Weights of a small transformer language model: width 256.
MLP neurons of a small language model. Each row is named by its layer, matrix (down: output weights) and neuron, and shows model dimensions 80-143. Each number is 50 + 12 x the weight over its row's rms, rounded and kept within 0 to 99. A neuron's up and down rows have the sign that makes its largest values positive.
After each neuron's rows, "fires before" lists the tokens most often just after its 100 highest values on Wikipedia text that the model never trained on.

L6.down137:56 54 40 47 57 55 59 43 53 48 47 27 68 65 69 38 57 45 67 51 51 49 51 55 51 45 62 38 28 72 42 43 63 62 38 47 63 54 39 54 41 64 61 45 76 50 52 46 39 48 58 72 66 54 43 30 70 64 40 55 40 37 55 54
fires before: "="

L12.down360:65 51 50 57 32 51 44 46 47 49 47 43 37 37 37 55 62 56 55 96 39 38 40 31 52 40 53 42 45 56 47 50 50 66 72 32 51 42 59 57 38 51 52 41 44 50 51 47 42 62 47 38 47 41 62 31 37 55 48 54 43 60 61 61
fires before: ".", "–", "-", "born"

L12.down21:54 60 37 62 53 76 51 55 45 46 49 36 33 55 43 36 31 40 56 52 54 63 68 40 31 59 67 52 45 59 50 44 78 62 47 59 51 39 42 40 48 49 57 35 53 52 50 48 40 63 41 37 41 67 41 62 65 52 28 50 59 36 66 62
fires before: "|", "/"

L3.down78:56 36 46 55 65 76 60 56 28 39 34 40 62 59 45 66 57 37 41 40 42 58 43 48 59 55 59 44 36 48 34 48 55 53 66 28 48 52 50 65 45 77 56 59 39 67 59 41 50 54 57 58 31 53 58 58 73 46 69 44 40 35 58 51
fires before: "="

L6.down58:54 44 65 31 52 61 41 55 48 38 55 52 50 47 57 48 38 27 45 51 26 57 30 60 55 50 48 48 42 53 55 31 64 59 50 51 69 43 35 54 63 47 57 31 39 39 47 47 50 33 58 59 37 51 33 42 42 47 42 39 45 60 53 65
fires before: " the", " which", " a"

L8.down223:51 54 54 43 44 43 58 55 50 67 39 49 64 42 54 38 73 49 58 40 60 57 41 53 75 30 72 57 52 40 59 62 44 57 32 40 37 59 46 76 71 45 60 24 48 39 50 42 56 54 32 64 59 56 70 47 53 41 53 53 54 35 51 66
fires before: "s", ",", "\n "

L12.down305:67 43 32 51 73 39 68 56 79 60 52 47 42 27 65 39 59 41 52 30 54 59 58 39 58 54 47 43 46 44 56 42 53 62 57 42 47 57 53 51 30 48 68 50 41 36 43 63 45 40 47 50 49 42 68 54 57 48 74 51 43 46 50 65
fires before: "s", "ed", "d", "m"

L3.down247:40 39 40 56 48 66 53 47 57 56 42 58 58 25 44 43 24 49 50 61 31 77 33 38 52 53 48 57 31 67 62 38 41 64 40 54 48 50 55 49 50 55 42 57 40 36 43 62 39 61 61 28 50 52 49 62 44 48 58 51 47 77 52 36
fires before: "=", "|", "-", "ess"

L6.down499:54 47 50 43 36 40 64 37 48 51 57 51 57 44 50 50 40 54 64 47 49 38 59 52 69 51 36 35 50 40 43 55 36 56 62 53 58 37 47 53 60 61 47 69 34 63 45 57 46 49 69 44 46 55 55 47 52 58 43 63 57 63 64 50
fires before: "=", "m", "S", "g"

L2.down103:23 51 41 48 43 35 49 74 59 38 64 42 41 58 47 47 36 37 55 52 53 48 39 53 63 68 61 49 58 32 73 33 71 54 52 56 53 50 72 54 51 61 56 50 46 65 63 31 63 37 51 25 51 33 57 73 63 33 62 60 51 42 55 43
fires before: "=", " =", "ance"

L4.down430:49 38 42 31 68 28 39 35 28 44 72 61 58 65 67 55 64 41 60 71 38 53 49 53 57 46 51 36 53 55 45 59 50 28 50 46 53 42 29 38 36 37 75 40 72 68 42 48 53 50 74 36 50 46 37 51 52 65 23 45 32 56 46 50
fires before: "=", "do"

L2.down168:69 48 71 51 42 59 49 64 33 45 45 39 62 64 48 44 51 63 35 42 65 46 65 60 30 69 50 67 38 37 46 41 62 47 45 66 44 76 68 42 53 44 47 43 46 36 40 57 60 38 33 58 45 54 52 29 53 36 50 55 59 43 37 48
fires before: ",", ".", " of", " later", " in", " and"

L2.down455:47 57 43 47 52 46 48 62 52 41 33 45 59 39 61 66 49 66 77 67 67 41 59 62 44 56 36 75 67 33 42 44 55 57 51 49 58 60 60 57 62 51 60 31 46 45 44 36 45 31 48 31 64 62 42 56 71 68 60 44 62 46 64 43
fires before: " Party", "-", "  ", " %", " Votes"

L12.down327:61 38 37 43 60 70 29 61 53 46 54 59 60 40 60 41 58 43 49 37 60 37 43 46 42 54 49 60 35 58 34 25 45 43 50 68 35 63 56 34 68 52 33 37 41 33 47 56 34 51 43 61 55 32 38 65 39 34 47 49 54 51 27 56
fires before: " |", ")", "^"

L12.down461:57 59 54 77 66 54 45 59 51 45 48 47 60 76 57 57 58 71 62 25 34 69 37 56 43 64 45 53 26 56 46 50 52 30 63 65 27 33 46 55 58 54 39 52 45 47 44 57 57 55 56 49 59 41 52 78 47 48 51 45 35 29 46 23
fires before: "-", " 6", " 7", " 4", "c"

L12.down26:30 53 44 45 54 47 29 41 49 56 22 50 44 56 52 48 31 59 41 47 57 55 61 49 41 57 46 52 49 43 43 38 61 54 36 49 55 53 86 45 54 37 30 37 42 45 45 43 45 48 36 61 57 56 52 52 46 47 51 47 81 35 67 18
fires before: "y", "2", "on", "at", "ug"

L3.down99:46 55 48 49 57 48 56 43 37 42 62 19 59 54 39 34 37 40 37 45 66 43 59 66 64 53 26 54 45 56 36 48 35 47 64 51 52 42 51 72 68 48 41 54 66 46 55 42 54 58 53 48 55 54 65 56 49 42 59 35 57 20 43 59
fires before: "-", "\n", "gu"

L11.down45:35 51 61 41 81 33 57 43 65 55 63 43 53 62 44 61 28 48 52 62 39 48 48 51 44 59 52 65 38 41 53 71 71 35 65 34 48 38 51 48 51 73 46 48 61 43 27 57 47 52 60 40 37 58 58 42 34 80 62 37 59 51 70 70
fires before: "–", " –", ")", " to"

L8.down340:58 52 54 57 59 54 52 47 57 57 52 32 45 67 42 52 41 43 47 60 52 45 53 31 53 66 44 51 62 42 71 42 72 28 74 45 65 50 52 72 42 43 39 44 45 51 34 59 64 48 40 72 65 43 54 46 36 60 55 37 45 58 57 58
fires before: ",", "=", ".", " and", " L", " D"

L4.down41:57 53 76 49 50 52 40 37 39 43 62 70 22 60 48 68 33 35 71 51 53 43 67 58 42 43 57 63 55 65 73 59 57 48 45 47 24 79 60 71 42 64 41 49 41 38 63 48 51 51 38 52 61 42 40 52 62 73 48 43 42 43 65 38
fires before: "-"

L12.down292:44 62 47 49 54 28 34 49 36 55 30 48 46 56 62 53 51 62 55 50 50 68 64 49 62 47 40 45 37 35 44 50 45 36 56 66 33 54 43 69 67 36 60 37 64 53 49 60 50 45 31 31 41 55 48 51 63 47 51 54 56 63 32 49
fires before: ",", " is"

L11.down380:50 42 40 34 35 59 51 56 55 40 47 28 34 72 30 78 76 68 54 66 50 37 46 61 52 59 59 36 51 69 64 45 47 41 27 33 43 45 38 66 30 37 46 39 24 55 29 46 46 70 47 51 48 39 61 55 56 37 50 54 47 45 49 45
fires before: "."

L12.down56:38 42 47 57 46 30 44 66 30 63 49 48 45 53 72 38 49 57 59 45 39 46 36 49 52 35 52 68 48 34 50 52 71 45 64 30 38 50 49 47 55 62 57 46 55 53 42 44 30 61 59 44 76 59 52 55 62 33 37 31 70 53 49 58
fires before: ".", " km", " mi", "/", " m", " sq"

L6.down419:69 48 63 36 37 62 59 37 68 58 71 70 33 44 51 62 60 43 67 33 40 55 49 53 70 56 50 60 39 44 63 38 37 46 50 62 46 42 35 57 49 56 56 50 64 37 55 56 50 58 45 42 51 76 50 59 41 27 30 46 57 42 35 69
fires before: "s"

L8.down269:45 54 53 54 47 51 57 42 53 55 46 46 46 72 43 45 42 62 41 39 46 55 42 33 36 65 48 50 44 46 53 69 57 42 37 70 41 67 66 60 67 37 40 60 36 47 55 35 63 39 44 38 52 51 69 46 50 72 49 53 48 52 36 63
fires before: "ti", "nt", "ted", "te", "a", "ting"

L12.down214:48 45 39 52 49 60 47 44 35 66 42 64 24 45 53 45 77 75 68 32 52 61 78 58 47 54 48 38 28 61 42 54 59 52 55 41 39 46 30 43 28 71 52 39 48 41 53 53 42 47 42 42 30 71 72 55 48 27 53 69 52 53 52 71
fires before: "n", "ry", "te"

L12.down391:57 56 35 47 67 61 82 61 49 47 33 47 51 30 27 51 54 63 52 55 50 65 61 49 51 50 49 50 57 81 48 62 48 72 49 44 42 61 31 51 65 41 53 56 49 41 67 42 53 44 59 77 52 34 57 49 32 24 51 55 61 32 58 55
fires before: "s", "K"

L8.down262:52 67 59 50 31 45 48 59 56 72 58 46 49 44 50 42 36 30 59 38 40 32 48 69 49 45 46 75 48 39 50 57 65 69 55 74 49 66 13 62 53 59 55 54 48 64 67 38 62 59 66 45 45 56 56 45 69 51 62 40 66 37 65 64
fires before: "=", "\n"

L5.down91:40 60 24 48 47 43 39 50 58 47 27 67 67 41 47 47 49 43 44 39 30 61 42 60 63 55 41 36 53 36 60 42 40 56 54 57 37 48 41 47 45 58 42 40 59 46 41 46 52 61 35 60 53 57 33 55 11 46 70 40 66 47 44 67
fires before: "\n\n", "=", " The", " In"

L5.down371:66 65 41 38 68 36 61 55 51 36 50 48 62 75 46 58 40 44 40 35 52 62 40 76 65 50 54 63 40 48 66 49 44 59 68 52 49 46 43 50 20 48 57 36 43 46 55 59 31 46 69 73 44 45 64 44 43 34 57 55 43 43 57 86
fires before: "="

L4.down370:48 68 62 35 38 38 37 49 42 63 48 73 82 32 38 69 39 57 73 31 55 54 56 47 56 52 62 44 50 51 48 32 48 36 67 52 70 75 53 53 64 38 35 64 52 47 43 58 84 58 40 73 63 61 57 49 35 49 58 48 51 58 56 48
fires before: "-"

L8.down110:47 47 43 47 60 33 53 44 55 67 48 47 61 38 71 36 42 36 49 60 59 58 35 67 75 66 58 47 64 45 69 44 49 34 57 48 75 45 53 54 56 36 48 35 57 54 50 48 50 44 67 42 22 27 37 33 60 50 68 59 31 36 50 64
fires before: " the", " his", " its"

L3.down34:53 39 60 49 75 88 66 22 36 26 56 56 55 57 32 64 49 50 45 45 64 57 38 62 49 47 49 43 45 39 41 42 59 51 56 52 46 51 59 44 57 51 70 70 56 37 39 76 52 66 43 55 49 55 29 63 57 37 24 48 72 50 79 57
fires before: " |", " 2", "1", "ant"

L8.down16:60 43 46 35 43 52 55 66 48 61 37 51 31 48 48 50 60 58 53 39 44 67 65 68 57 47 44 59 44 32 64 41 47 62 40 40 43 48 44 65 57 34 52 41 62 50 65 46 39 52 59 47 54 49 64 41 36 36 46 51 64 54 36 48
fires before: "=", "\n", "\n\n"

L12.down174:53 37 63 54 52 33 53 69 65 47 59 43 41 51 59 37 65 66 34 67 59 34 37 64 35 53 51 49 60 28 65 56 62 49 47 59 47 39 27 38 63 36 39 40 22 68 67 73 50 43 37 60 33 51 12 70 63 51 44 45 31 57 55 53
fires before: "le", "les", "ular", ":"

L6.down270:48 56 35 35 30 44 36 52 59 69 57 63 46 39 53 52 53 54 50 74 35 32 44 36 55 44 36 37 30 58 54 48 65 24 57 52 50 47 44 41 68 56 63 47 54 39 41 54 49 47 61 47 26 45 40 61 37 51 58 51 52 52 54 32
fires before: "="

L4.down478:60 51 56 50 59 44 27 59 53 59 64 41 54 41 70 54 62 16 48 53 41 61 69 66 72 42 69 23 52 76 44 61 32 46 53 33 60 44 54 52 50 53 41 40 58 39 66 42 43 54 54 53 51 55 60 51 54 57 58 40 60 62 29 74
fires before: "–", ")", ","

L5.down68:60 32 40 42 54 59 50 59 62 67 49 40 40 31 62 50 48 35 31 53 74 51 46 48 49 49 31 45 52 54 45 69 39 55 51 52 67 49 65 36 43 42 72 46 44 67 47 30 73 43 48 40 49 54 27 60 54 43 40 49 55 64 55 58
fires before: "=", "In", "|", "The"